{"n_layer": 9, "d_model": 224, "n_head": 3, "n_kv_head": 3, "head_dim": 64, "d_mlp": 896, "vocab_size": 2048, "activation": "gelu", "norm": "layernorm", "norm_place": "pre", "norm_eps": 1e-05, "positions": "rope", "rope_base": 10000.0, "rope_fraction": 0.25, "qk_norm": false, "attn_scale": 0.125, "bias": "all", "tie_embeddings": false, "parallel_block": true, "init": "uniform", "init_std_qkv": 0.0434, "init_std_o": 0.0111, "init_std_up": 0.0434, "init_std_down": 0.00512, "optimizer": "muon_variant", "lr": 0.00253, "lr_mult_o": 3.0, "beta1": 0.9, "lr_head": 0.0049, "grad_clip": 1.0, "warmup_steps": 200, "schedule": "wsd", "decay_fraction": 0.679, "decay_shape": "pow", "final_lr_fraction": 0.1, "batch_tokens": [16384, 32768, 49152], "seq_len": 512, "doc_mask": false, "train_tokens": 282000000, "steps": 8661, "dataset": "wikipedia_en"}
MLP neurons of a small language model. Each row is named by its layer, matrix (up: input weights; down: output weights) and neuron, and shows model dimensions 0-95. Each number is 128 + 24 x the weight over its row's rms, rounded and kept within 0 to 255.
Before each neuron's rows, "fires before" lists the tokens most often just after its 100 highest values on Wikipedia text that the model never trained on.

fires before: "–", ":", ").", "es", ")", "),"
L6.up566 [157 133 162 173 143  72  82 166 103  91 127 121 159 150  81 108 133 133 168  92 151 160 170 163 126 155 145 171 131 117 140 126  93 102 143 125 129 134 116 106 136 152 111 137 113 136 117  81 156 135 111 113  82 141 161 136 154 104 130 153 107  88 107 138 115 161 126 134 136 152 129 122 118  88 164 120  99 148 140 141 119 161 138 163 114 120 160 125 101  96 146 112 135 147 127 126]
L6.down566 [106 147 127 114 167 156 100 128 151 143 126 101  81 144 136 141 137 131 142 127 150 121 105 128 154 129 127 104 149 145 141 164 109 127 123  97 163 128 131 143 154 143 149 118 130 108 137 124  94  98 108  84 145 107  88  71  80 122  83 178 142 146 130  95 119 105 149 155  96 128 151 174 125 121 147 102 147  88 121 152 122 137 115 154 116 134 126  76 107 136 177 163 112 173 147 120]

fires before: "==", "In", "===", "The", "F"
L6.up283 [116 119 122 103 106 104 151 108  92 118  86 161 133 101 106 143 155 134 104 173 179  96 114 118 165 112 154 103  99 128 110 119 105 124 157 121 108 121 143 156 123 135 147 101 143 161  93 115 134 177  93  80 119  95 128 112 191 115 138 159 144 116 119 135 105  99 137 154  88 117 124  91 102 139 141 117 112 124 143 182 123  95 149 112 139 122 160  97 148 139 140 129 160  96 154  87]
L6.down283 [119 123 146 120 106 138 180 106 114 152 137 156 121 125 116 131 164 135 105 127 124 105 132  94 126 146 114 148 131 113  96 121 121 158 147 127 111 138 139 130 117 136 162 170 125  88 106 134 129  71 134 160  88 103  81 117 143 133 149  94 132 115 101 149 113 134 141 147  62 119 146 141 131 121 170 123 123 143 118 124 136 127 129 108 157 136 121 132 107 132  89 135 118 120 140 116]

fires before: " ", " the"
L3.up892 [107  86 130 110 129 128 150 121 142 142 123 173 124 118 119 158 146 150 142  79 107 105 129 155 152  79 161 141 105 145 105 154 125 128 147 121 145 177 105 101 158 156 172 142 111 172 150 167 136 137 125  87 187 143 115 112 128 103 107 146 121 123 132 111 141 127 119  94 133 146 104 158 144 137 138 140  91 124 158  80 182 113 117  68 131 133 105 127  70 129 133 100  77  89 152 110]
L3.down892 [101  97 114 170 135 141 138 112 108 126 117 178 102 101 117 190 111  98 133 174 132 135 117 132 136  94 132 159 123 184 134  93 120 101 134  93 101 139 146  88  92 150 132 133 128 102 149 111  92 155 181 117 163 128  79 152 130 116  95 113 131 127 138 106 172 109 158 161 120 110 115 112  91 146 127 114 106 140 149  94 123 146  54 114 146 131  96 115 116 135 132 130 125 110  83 118]

fires before: "==", "The", "In", "===", "A", "F"
L3.up804 [ 96 103  99 123 135  92 204 126 101 129 129 128 111 111 159 133 171 122 145 111 130 156 132  99 170 128 161 132 106 125 106 154 133 129 162 124 113 109 123 160 161 163 119 131 116 136 153 143 126 121 138 122 120 137 129 127  97 144 110 159 156 131 170 164 129 114 121 110 129 152 112 146 143 133 137 129 128 125 113 121 147 132 184  97  87 129 128 151  88 129 126 102 171 137 142 162]
L3.down804 [125 156 127 121 147 154 141 130 155 123 163  92 144 141 130 144  86 122  84 135 112  88 182 138 123 173  94 139 139 143 137 105  92 119 128 133 133 125 134 149  93  97 120 126 114 107 127 126 152  65 143 124  90 117 112 123 123 114 120 103 121 149 170  89 151 103 145 120  95  90 104 141 171 122 124 116 119 167 120 130 120 139 102 121 121 161 139 140  98 190 129 147 112  97 103 144]

fires before: "==", "-", " He", "In", " The", "A"
L3.up581 [164 122 151 103 135 116 192 131 166  86 103 127 119 141  91 113 110 152 134 115 141 137 139 114  98 155 140 123 121 123 110 145  97 141 184 108 113  99 133 127 133 110 143 133 139 106 121  91 131  61 161 162 122  89  55 147 122 117 161 114 127 123 144 151 169 108 114 131 139 114 141 106 154 142 141 168 138 154 159 110 115 152  77 110 134 120 123 139 121 121 135 122 115 115 156 108]
L3.down581 [146 183 162  95 114 113 154 113 130 102 116 147 164 122 170  98  98 145  92 114 155 101 118 136 147 180 105 148 152 130  78 127 117 111 135 144 131 132  94 111 170 111 130  97  94 108 153  94 115 110 126 111 105  91 104 123 139 148  94 131 140 124  97 146 123 119 121 153  53 147 164 119 116 111 163 107  83 135 137 124 187 178 125 120 175 135 123 139 102 188 136 124 147  90 123 132]

fires before: " ", "y", "ine", "om"
L6.up783 [ 96 148 116 118 151 118 159 117 156 122 114 125 140 133 105 167 125 126 119 165 134 129 116 119 126 116 119 131  73 191 124 119  96 116 129 165 103 152 171 130 132 126 161 175 138 198 110  92 127 138 121 113 123 106 139 103 133 133 134 148 100 106 115 153  97 122 117 132  99 150  90 122 142 162 149 125 187 130 122 154 168  90 121 107 160 114 103 100 114 100 147  79 116 163 137 150]
L6.down783 [104 122 128 103 134 124 117 150 127 142 114 153 105 136 117 179 131 130 149 118 140 126 182 115 137 133  97 122 139 122 122 113 150 113  91  94 164 129  86 108 144 144 133 159 127 129 105 131 146 108 121 125  92 151 136 154  97 162  83 120  96 139 122 128 133 186 141 117 135 124 153 114 152 119 127 134 127  97 100 135 114 167 118 153 124 107 161 107  79 107 156 125 105 112 156 100]

fires before: " ", "T", " |"
L3.up372 [128 143  97 127 132 171 152 130 102  89 125 128 126 135 120 129 140 102 123 146 126 112 118 123 167 122 114 111  87 118 145 128 101 134 123 147 162 164 142  88 121 147 118 132 108  62 147 149  95 145 169 123 146 175 134 168 153  86 118 169 128 155 161 123 136 121  96 124 138  87  85 154  88 114  93 109 153 137 115 133 131 129 165 109 125 146  84  92 144  99  96 131  80 137 117  65]
L3.down372 [ 98 123 122 108 139 164 162 116 145 121  89  83 112 179 146 135  83 128 170 119 119  77 154 137 116  96 144 131 130 104 133 118 103 137 175 120 159 126 148 136 114 124 145 157 182 124 167 100 117 116 104 129 132 125 130 145 120 136 168 121  90 112  97  97 122  99 174 163 137 164 137 114 138 165 120 144 120 138 142 179 125 144 130 130 142 101 112 123 107 168 107 140 150 169 166 113]

fires before: " (", " ", "L"
L3.up863 [134 135 118 139 159 179 133 154 140 142 137 138 154 110 128 109 142 141 128 133 105 128 174 128 120 122 143 100  94  73 134 100 130 174 108 111 138  88 112 126 120 125 149 174 148 147 164 106 126 121 124  99 163 120 154 125 119  82 115 170 118 111 167  89 170 118 130 100 135 121 158 149 137 161 122 149 133 163  87 140 143 111 106 111 144  95 126  82  96  73 137 108 153  94  95 122]
L3.down863 [ 77 130 106 136 102 104 163 101 130 124 106 115 160 103 149 144  89 127 167 146 109 101 152 139 134 132 114 145 142 142 125 151 167 179 154 100 155 118  69 119 136 122 151 136 133 122 103 104 126 169 159 159 112  90 119 186 138 134 165 101  97  98  77 130 128 131 146 142 126 119 140 112 123 131 105 127 157 159 182 163 130 137 131 152  99 144 141 102 113  98  95 127 126  94 129 155]

fires before: "1", "2", "e", "em"
L6.up823 [113 112 117 149  91 125  99 147 179 133 179 139  98 127 109 152 112 137  95 152 106 110 133 102 111 115 176 111 145 100 163  81 117 137 155 122  99 149 133 120 118 132 132 122 184  93 132  91 149  97 127 100 148 125 109 111 121 148 120 127 128 132  95 153 111 144 133 117 132 136 115 158 136 143 106 127 146 104 148 116 126 125  99 113 134  83 139 106 117 162 100 151 133 122 136 120]
L6.down823 [146  93 120 109 140 117 117 109  96 105 129 131 147 126 152 112 147 119  90 160 117 104 137 129 162 148 120  89 105 106 167 166 152 133  66 110 146 103 128 142 164 139 135 131 105 112 122 142 174  94 140 131 116 114  96  97 152 125 160 131 130 155 130 158  77 108 128 129 108  99 156 142  90 158 170 113 108 140 158 132 140 100 117 119 118 133 139 111 158 103 127 131 194  96 134 147]

fires before: ":", "ves", "i", "ust", "–", "our"
L6.up537 [137 114 109 152 123 147 126 130 110 135 146 111 144 152 102 127 117 117 166 138 151 133 118  87 135 113 136  92 135  69 191 117 135 127 165 136 151  94 109 127 116 112 168 143 133 137  75  91 104 144 139  89 139  96 116 108 135 122 153 136 138 112 166 144 147 160 143 118 189 126 127 150 130 119 120 170 113 102 151  97 162 131 179 134 136 125 134 114 112 150  96 136 135 135 166 111]
L6.down537 [ 79 129 164 120 127 121 104 111 149 108 155 138 157  98  98 111  80 171 137 136 145 139 127 109 136 177 133 162 130 135 145 122 151 115 117 154 135 114 119 147 138  84 104 166 121 126 117 110 142 137 130 114 138  83 119 101 151 136 125 150 129 134 122 132 154 128 139 148  90 116 184 140 129 102 110 154 115 126 149 176  88 136 141 117 127 103 126 118  79  95 120 158 108 116 133  88]

fires before: "1", "0", "8", "4", "6", "7"
L6.up320 [154 106 147 130 141 125 106 161 122 148 140  89 170 130 132 124 144  99 143 143 116  94 116 138  93 168 124 113 107 153 184 158 183  92 150 162 109 132 122 127 125 130 139 122 118 138 132 136  97 133 134 134 146 114 118 139 108  96 113 127 168 122 141 128  99 124 146 149 150 130 117 102 117 104 142 118 152 151  99  69 130 154 113 101 110 134 143 103 125 146 169 132 147  99 164 125]
L6.down320 [125 153 124 152 135 117 153 131 128 140 162 178 126 158 146 130  71  94 125 148 137  91 112 148 140 132  87 135 157 110  94 121 119 192 140 122  99 120 136 100 147 109 147 130 152 124  97 119 116 178 121 116 117 116 126  71 109  92 127 128 130  83 103 139 118 104 130 130 126 130 167 137 130 126  63 141 144 149 180  79 131 115 122 155  94 111  88 119 136 111 111 113 114 115 125 121]

fires before: "1", " the", "2", "3", " B"
L3.up380 [109 137  91 169 156 142 148 189 146 138  84 110 123 111 143 151  95 131 128 142 146 168 125 146 165 170 135  78 141 101 133 118 172 120 165  94 101 114 126  79 120 110 122 165 124 100 112 102 115 129 130 148 145 102 164 163 120 129  98 169 135 110 134 116 115 158 132 119  97 142 146 131  98  95 152 165 108 103 126 165 135  99 192 134 113  98 130 108 128 120 190 156 117 127 139 135]
L3.down380 [106 134 108 104 119  70 111 107 140  93 124 142  86 104 122 145 114 125 135 174 154 122 148 118 115 135  88 131  98 109 136 147 106 179 108 139 192 175  99 164  85 118 118 119 145 126 134 129 111 123  54 126 104 148 150 112 166 136 102 134 137 159 134 121 131 137 161  97 116 101 115 139 129 135  80 141 131 145 130 143 115 138 126 124 126 160 115 129 169 154  63 135 127 107 125 159]

fires before: " (", " "
L3.up3 [112 121 130 101 151 177 127 152 117 117 124 104 135 111 121 127 162 145 135 114  84 140 138 125 111 121 131 112 107 130 143 163 150 149 117 118 137 115 106 114 118 136 157 134 121 125 168 135 147 139 132 137  69 144 126 103 124 154 126 126  99 157 103 119 158 139 147  86 143 107  81 118 132 111 140 126 117 140  92  97 129 104 105 109 121  88 129 121 113 114 118 132  87 120 118 120]
L3.down3 [ 99 104  94  76 160 100 150 169  98 122 167 128  82 127 103 130 101 158 114 136  95 172 119  98 138 160 130 117 100 126 111 146 192 150 115 142 175 170 114 118 110 126 125 136 161 109 158 129 136  95 143 147 109 193 137 150 182  78 129 163 135 144 130 174  84 150 131 109  73 112 128 133 112 127  99 148  94 124 148 136 101 171 104 112 129 120 115 141 107 123 145 117 105 113 136  97]

fires before: ",", "\n", ".", ".\n\n", " |", "\n\n"
L6.up364 [ 93 145 153 137 145 166 177 136 121 118 118 159 130 141  98 153 114 107  98 150 134 142 128 150  99 197 119 119 109 118 135 134  96 151 143  95 114 142 148 105 116  95 165 113  94  78 132  85 147 125 161 140 123 147 164 109 128 123 110 148 153 121 144 143 132 139 177 147 132 149 156 134 151 135 128 130 177 158 120 118 144 129 124 129 142 126 141  66 119 115 106 134 149 141 120 117]
L6.down364 [145  92 113 156 146 131 120 132 142 166 116 128  98 147 150 131 128 122 155 123 179 179  92 125 151 128 113 137 153 144 159  89 109 132 130 146  99 129 142 114 117 135 121 126 125 105 132 138 165 135  62 143  82  96  84 128  98 128 127 111 133 166 124 146 127 149  79 113  86 151 172 116 107 148 121 105  83 137 101 168  84 119 166 124  70 103  96 160 141 146 134 126 151  89 135 142]

fires before: " ", " (", " App"
L3.up59 [109 110 188 114 150 139 116 154 107 109 102 126 137 141 163 148 142 125  92 121 122 131 122 153 130 111 131 110  85 146 150 133 168 143 144 104 162 163  97 123 132 143 130 158 116 133 154 133 107  99 123 105  84 109  97 118 147 161 166 162 132 128 148 116 122 168 123 121 135 143 167 103 134 107 126 133  67  75 128  98 153  95 109  83 142 134  88 128 114 116  99 116 147 153 163 140]
L3.down59 [119 106  94 127 129 122 104 153 103 150 112 119 128 118 125 127 113 112 105 129 132 155 137 141 137 153 145 142  95 138  97 160 193  91 136 136 109 112 139  77  90  97 149 148 152  99 129 143 141 122 138 158 156 120 111 106 114 104 121 139 147 168 110 102 129 128 171 119 124  61 143 129 128 124 148 132 143 123 194 104 127 103 132 134  94  97 140 121 100 120 132 158 142 131 132 139]

fires before: " ", ".", ",", ".\n\n", " |", " in"
L6.up609 [117 153 161 115 123 112 153 153 105 108  92 101 114 150  96 122 120 146  88  87 131 121  96 124 119 154 105 113  82 137 137 146 121 140 133 134 129 166 134 132 115 140 112 141 183 129 134 153 157 142 103 102 113 138 115 115 163 102 131 138 160 113 159 120 157  98 159 136 113 172  86 159 133 105 120 136 155 129 106 101 156 118 110  83 153 104 132 108  81 135 139 134 178 122 142 137]
L6.down609 [131 123 158 103 153 119 112 145 144 172 152 125 120 107 163 150 142  91 156 167 170 102 139 110 165  90 150 130 159 123 143 103  92 148 143  83 110 177 100 162 140 118 148 110 155  97 151 111 161 143 122 129 145 141  80 125 124 152 103 104 164  96 133 103 128 120 151 110 100 131 122 122 107 169  77  97 126 149 123 157 131 154 163  80 112 141 124 144 134 139 112  89 124 126  97 152]

fires before: "-", " ", " S"
L6.up459 [139 119 130 109 103 109 122 101 120 120 134 108 119 108 136 121 126 162 130 131 134 103 142 105 111 147 137 165 148 103 153 141 105 157 148 153 111 128 123 124 132 137 108 120 135  93 112 142  91 138 189 155 161 121  63 132 131 115 135 158 159 157  97 117 171 152 108 137 128 111 142 145 101 129 107 123 126 173 127 129 117 142  72 154 112 144 122 139 116 150 130 150 137 111 187  79]
L6.down459 [ 80 135 172 122 143 188 150  92 138 137  95 123 166 151 156 114 130 115 123 106 145 126 103 112  93 132 105 103 171 127 112 120 153 115 139 129 108 174 119 104 134 145 155 165 145 122 110 117 105  61 141 101 130 162 134 137 138 135 118 139 101 155 155 133 113 130 135 140  88 137 120 106 112 111 110 132  82 150 155 165 144 115 115 166 188 112 161 147  66 141 156 122 123  90 152 116]

fires before: " |", "\n\n", " and", " S"
L3.up420 [137  73 146 123 125 129 158 138  97 146 118 122 149 118 108 122 147 125 137 101  72  97 109 123  74 156 152  84 115 162 125 153 117 153 118 121 151 153 114 131 129 141 109 137 111 147 145 142 132 101 148 137 143 182 135 128 127 133 163 153 124 131 156 112 130 134 157 137 111 162 141 125 166 121 144 125 132 144  89 121 145 162 146 123 129 137 105 160 118 146 165 108 146  71 143 151]
L3.down420 [140 153 119 160 137 137 117 139 100 121 105 116 153 111  86  97 146 136 152 173 122 120 129 111 137 128 147 117 128 163 146 130  86 156 163  89 147 172  94 143 160 107 119 149 145 149 101 146 159  71  97 121 151 147 160 160 127 124 108 112 182 145 163 140 164 104 167 138 105 137 120  81 126 143 115 115  74 149 119 120 115 136 169 133 154 125 155 132 102 113 160 139 109 112 131 153]

fires before: " |", "–", ":", "oy"
L6.up859 [109  67 131 150  80 168 140 119 136 131 111 103 126 128  94 108  77 129 112 120 148 115 136 119 147 122 108 139  93 160 179 121 142 153  90 123 121 145  96 177 168 128 163 149 117  85 116 138 105 147 121 113 160 155 146  98 140 141 134 154 122 163 119 128 145 190 103  94 148 116 125 148  97 138 114 114 108  95  65 119 152 170 156 133 163 186 133 155 114 110 111  72 125 124  70 127]
L6.down859 [137 126  71 110 126 154 177 147 143 122 128 152 133 101  99 125 132 137 139 142 139 127 135 132 108 132  93 160 126  71 159 113 120  97 118 126 111 124 158 104 123 127 122 131  86  94 158 135 131 113 123 127 128  99 108 141 126 168 127 163 144 120 132 174 109 153  94 143 156 108 142 140 130 111 145 150 105 111 155 119 141 160 142 143 117 129 140 134  96 107 154  94 117 132 104  57]

fires before: "1", "9", "2", "7", "8", " "
L6.up486 [ 86 172 105 136 126  79 113  92 125 140 151  92 120 176 148 140  68 149 165 157 132 148 103 130 137 125 154 162  99 138 164 170 112 185  99 141 123 118 136 128 145 120 125 145 150 150 125 139 114 120 146 149 117 153 123 111 109 130  83 142 180 134 149 129 142  99 118  81 153 108 105 116  96 129 128 127 191 104 173 137  99 135 102 145 116 135 108 100 148 156 142 138 100 137 139 188]
L6.down486 [ 87 108 162 164  67 123 134 133 157 154 125 145 147 112 153 108 149  78 122 152 118  49 134 152 150  82 106 111 142 110 157 140 132  97 176 101  95 105 124 157 161 130 165 105 136 127  85 131 126 114 145 102  99 131 100 126 126 107 145 146 118  85 112 133 111 139 126 128 142 145 162 145 126 175 108 144 163 161 115 111 164 190 100 137 112 146 130 122  93 106 115 112 137  90 126 140]

fires before: ",", ".", ".\n\n", " and", " in", " City"
L6.up168 [126 155 148 141 119 161 161 158 105  82 153 123 172 106 106 145 113  94 131 104  99 106 102 146 103  80 144 131 176 154 160  80 167 134 156 121 131 163 106 149 129 116 131 108 105 136  99  99 120 149 115 112 104 105 121 133 119 119 152 119 153 121 126 125 143 140 172 163 130 130  99 135 116 123 160 150  96 150 113 140 156 142 132  65 120 148  99 134 109 132  96 118 150  96 118 156]
L6.down168 [114 107 123 148 132  79 135 136 129  93  89 130 159 131 119 105 116 121 119 127 108 106 131 134 155  98 140 141 117 158 113  87 158 108 149 107 137  94 122 133 117 100 145 109 103 169  88 128 154 115 126  93 102 150 143 124 155 160 165 124 154 126 149 174 165 139 152 128 137 143 124 100  77 125 160 154  99 142 112 138 156 120 182  83  98 163  93 162 108 112 116 118 141 120  92  86]

fires before: "1", "2", " ", "5", "6"
L6.up721 [150 159 112 145 161  81  97  88 149 130 120 108 135 148 167 121 153 100 161 188 153 120 146 118 151 121 122 111 132 133 102 146 117 141 141 134 104 141 144 134 113  94 113 120 132 117 112 122 115 133 143 126 172 126 149 104 147 127 119 175 148 115 126 127 163  84 143 171  98  82 156 141 143 135  52 145 126 140 173 124 154 172 135  75  89 149 185 117  89  96 122 150 114 148 121 122]
L6.down721 [ 94  96 118 105 120 129 153 148 119 131 133 116 116 129  99  97  45 113 146 123  91 132 139 171 167 145 126 134 131  86 146 140 155 131 136 127 104  74 121 117 168 168 127 147 153 110 136 175 140 139 127 130 153 151 107 117 112 116 134 121 118 168 114 129 149 156 130  94 166 118 136 114 134 110 127 143 128 190 105 168 138 109 161 141 145 109  87 124 122 120 142  89 139 129 162 105]

fires before: "1", " ", "2"
L6.up347 [ 85  90 119 133 131  88 151 132 111  82 103 136 153 142 116 112 165 157 131 130 190  81 123 118 122  99 144 165 154 139 128 140 151 153 130 129  92 156 153 140 154 129 130 130 133 143 105 140 110 154 132  94 167 131  86 120 107  99 148 150 126 128  73 105 160 159 165 129 101 125  79 158 146 118 150 140 135 103 154 132 143 119 141 121 103 149  97  92 145 162  99 151 138 128 140 124]
L6.down347 [155 133 158 157 138 110 100 132 144 144 116 105 113 139 115 135 100 150 123 151  90 129 126 108 109 133 113 116 124 180 153 158 119 116 111 113 142 142 147 127 113 138 135 143 172 101 101 140 173  99 151  93 131 130 156 120 117  69 100 115 131 161 115 143 145 142  97 139 114 136 138 132 115 157 109 118 117 118  87 166 104 145 126  73 134 152 117 146 143 120 120  76 132 177  83 167]

fires before: "2", "1", ":", "0"
L6.up814 [106 106  87 115 130  89 145 147 111 131 129 109 113 137 157 124 125 117 134 164 130 150 183 163 108  99 161 101 125 153 127 106 145 155 133 122 138 132 153  71 154 166 145 119  74 130 163  78 136 150  92 130 114 140 115 125 125 124 113 134 114 162 140 136 164 108 128 133 123 137  93 147 107 132 122 145 105 176 101 119 108 170 135 152  83 127 138 147 153  79 125  80 180 124 112 129]
L6.down814 [136  82 106 161 128 122  74 137 161 125 117 111 152 101 100 133 121 116 120 141 146  97 158 154 156 140 140 147 103  97 153 171 175 128 153 111 155 115 136 141 107 141 118 113 154 136 146 120 107  92 117 128  95 106 149  86 142 113 107 117 141 124 108 133 128 121  88 142 139 130  95 108 137 156 167 129 148 155 134 105 128 102 128 131 125 145 139  96 155 153 157 128 140 148 117 153]

fires before: " ", " is", "born", " in", " was"
L3.up725 [104 130 111 152 115 124 175 132  84 144 107 124 101 126 117 136 111 101 141 135 152 169 124  81 164 118 146 119 106 167 155 141  99 145 114 141 101 153 103 145 125 130 141 137 165 142 123 137 165 136 140 139 116  87 163 130 108 151  75 127 120 158 122 132 102 121 127 113 141 133 153 113 114 107 121  86 131 139 159  78 114 120  87 150 123 115 137 112 159  83  92  91 160  99 149  78]
L3.down725 [102 132  90 134 113 130 183 136 124 127 148 156 123 129 113 127  78 121 133  76 116 170 141 109 138 125 109 134 169 143 126 129 150 117 122 142 117 132 123 154 134 146 147 113 112 109 131 130 148 170 158  53 130 151 136 126 123 141  95 137 137 153 106  89  92 129 125 154 162 113 111 157 104 100 146  91  97 155 185 120 129 151 141 158 114 129 154  94 135  37 152 116 159 154 124 109]

fires before: " ", " |", "|", " —", " –", " |\n"
L3.up359 [117 116 160 163 130  85 137 122 127 120 137 154 108 119 103 135 109 135 135 124  79 142  92  80  88 143 167 115 132 145  98 116  75 133 124 110  85 156 115 135 137 144 150  96 134 175 118 100 133 111 137 142 154 148 148 111 153 129 124 120 164 111 101 113 148 112 148 125 126 116 118  95 161  99 131 134 142 154 141 172 170 147 118 132 142 150 108 170  86 130 155 124 136 161 135 100]
L3.down359 [147 121 178 157 143 116 126 117 133 159 108 144 139 146 126 109  95 127 166 139  98 127 129  68 110 173  97  90 130 143 173 157 110 161 159  83 125 160 131 101 154 154 162 111 157 176  88 114 123 127 132 137 131 128 128 148 142 163  95 107 113 158 118 131 153 128 126 135 110 121 103 129 137 100 108  84 116 158 157 110 106  88 116 153 167 149 154 138  58 163 130  82 158 145 134  93]

fires before: ",", ".", "is", " old", ".\n\n"
L3.up567 [115 150 170 100 125  97 175 134 127 130 145 155 134 102 144 132 126 149 164 100 146 137  93 132  62 108 128 129 135 129 116 129 115 123 136 138 122  88  88 135 130 109 174 127 143 118 147 151 163 144  99  91 153 137 156 120 101 115 154 105 110 108 136 107 138 141 126 148 122 153 107 142 138  76  97 114 120 119 116 196 114 108  91  71 116 117 127 130 103 137 138 122 144 105 158 129]
L3.down567 [ 98 152 107 127 123 126 133 108  94  85 129 137 133 110 110  92 127 131 116 118 122 130 119 121  96 104 148 119 125  98 129 115 101  61 115 147 116 117 107 150 129 154 175 117 109  74 107 143 165  96 115 137 123 148 122 127 143 115 154 124  83 123 121 117 156 176  95 137 151 137 101 101 122 124 196 108 134 127 119 134 131 149 125 128 169 128 108  68  87 171 127  76 135 140 152 142]

fires before: " ", " the", ",", "on"
L6.up494 [131 167 112 126 107  89 137 139 102 109 130 127 110 120 149 146 130 109 148 158 117 174 156  96 102 100 114 171 115 132 128 133 160 107 148 124 131 107 141 157 152 152  90  87 129 117  87  89  89 123  69 138 136 140 144 108  95 148 119 138 146 143 113 153 145 132 196  74 112 118  87 152 154 140 109 148 141 157 134 134 150 110  71  90 117 130 127 101 125 103 134 148 115 118 133 144]
L6.down494 [120 153 111 146 121 144  83 115 168 154 138 145  99 144 157 116  96 146 114 120  99 128 132 134 102 124 135 137 107 130 139 163 120  80 140 162 162  85 119 150 145 166 154  97 117 151  93 165 149 113 122 142  99 154 126 121 121 134 163 102 126 170 113 161 173 123 129 109 111 136 159 149  77 170 116 133 102 109 125 114 127 141 167 152 133 118 120 115 150  94 132 131 126 100 150 138]

fires before: "==", "In", "The", "==="
L6.up838 [115 134 102 146 122  95 152  99 121 104  90 100  99  83 125 102 139 131 122 115 191  79  97 141 132 135 141 119 155 157 137 112 132 126 142 156 121  99 177 143 138 150 115 157 142 142 137 133 172 122 158 100 137 157 139 131 116  66 112 109 101 150 165 130 145  64 115 103  74 167 102 137 132 147 134 127 107 121 122 131 137 128 127 123 121  92 105 133 133 142 138 148 140 123 107 132]
L6.down838 [145 128 164  89 104 101 157 162 122 125 133 138 140 116 117 184 151 132 130 143 114 120 100 107 136 138 161  72 176 151  65 119 126 128 131  85 103 136 135 188 108 143 125 110 137 159 153 134 139 130 117 113 122 120 116 168 142  89 134 145 124 151 151 127 117 109 157 108  89 152 148 116 150 107 133 124 100 171 141 113 136 130 145 151 158 162 107 122 114 153 120 167 128 103 103  90]

fires before: ":", "–", "he", "old"
L6.up214 [106 145 142 106 137  97 138 112 126 130  98  99 148 129 124 121 108 114 149 110 134  97  95 166  97  75 165 124 121 140 188 109 146 120 157 181 148 131 110 154 142 149 136 125 116 124 117 100 118 137 164 109 115  95 152  89 132 130 142 133 106 119 115 139 135 140 125 141 158 102 151 164 145 117 121 138  91 110 121 130 106 111 134 178  99 102 124 134 138 107 122 142  94  75 126 100]
L6.down214 [134 111 130  59 135 134 120 103  95 147  67 154 127 149  76 153 150 142 120 109 110 118 160 143 110 130 168 142 122 151 138 135 133 151 137 170 122  98 126 151 142 137 166 159 136 127 136 156 129  84 102 122 140 136 142 163 121 123 126 142 135 113 146 118 142 125 119 144 183 128 153 161 138 137  94  94 149 151 113 120  86 141 131 138 170 129 123 128 126 117 155  96 180 177 123 159]

fires before: "0", "1", "al", "2"
L6.up138 [103 131 113 150 115 133 142 119 113 133 106 138 104 130  93 149 130 131 165 100 122 136 167 141 118 158 135 111 130 119 129 139 127 164 158 132 142 142 133  55 102 117 107 156 145 119 117 132 108 122 113 113 124  82 145 118 137  88 122 110 130 120 139 105 146 162 116  92 141 133 115  85 180 126 146 132 118 154 132 160  55 152 105 113 131 105 132 116 125 124 125 105 150 138 132 119]
L6.down138 [132 117 116 156 155 155 126  93 150 121 119 139 155 148 131 145 178 139 124 143 138  86 124 105 102 154 138 144 140 149 162 121  76 152 133 129 101 127 180 112 158 129 126  89 145 129 155 114  94 151  99 141  86 183 131 120 118 150 131 113 168  65 116 159  82 120  86  99 143 108  81 106  87 115 114 143 162 189 143 112 145 122 122 137 126 131 114 109 103 175 105 111 153 128 152 115]

fires before: "1", "2", "3", "5"
L6.up602 [ 59  95 118 147 161 129 132 138 136 129  98 116  73 136 167 140 137 114 120 151 132 138 128 135 128 112  94 111 165 136 160  85 145 134 114 145 120 164  91  79 120 131 144 109 101 168 171 125 126 125 159 119 140 123 148 145 111 132 116 121 109 146  99 129  64 115 103 168 164 136 146 130  99  68 108 165 152 134 113 113 121 121 140 134 128  88  96 117 145 127 117 109 131 154  98 128]
L6.down602 [148 126  99 165 114 104 123 167 163  89 140 148 119 141 130 112 152 128 163  99 135 124 134 105 130 110 126 119 155 127 142 118 109 118 114 150 125 105 164 100 152 136 110 139 131 170 136  87 134  99 112  93 152 121 140 106 119 117  96 167 153 145 118 147 135 149 122 139 124 127 122 103 147 121 124 115 105 151 129 147 114 127 131 109 104 182 155 161 162 139 166 107 157  94 122 162]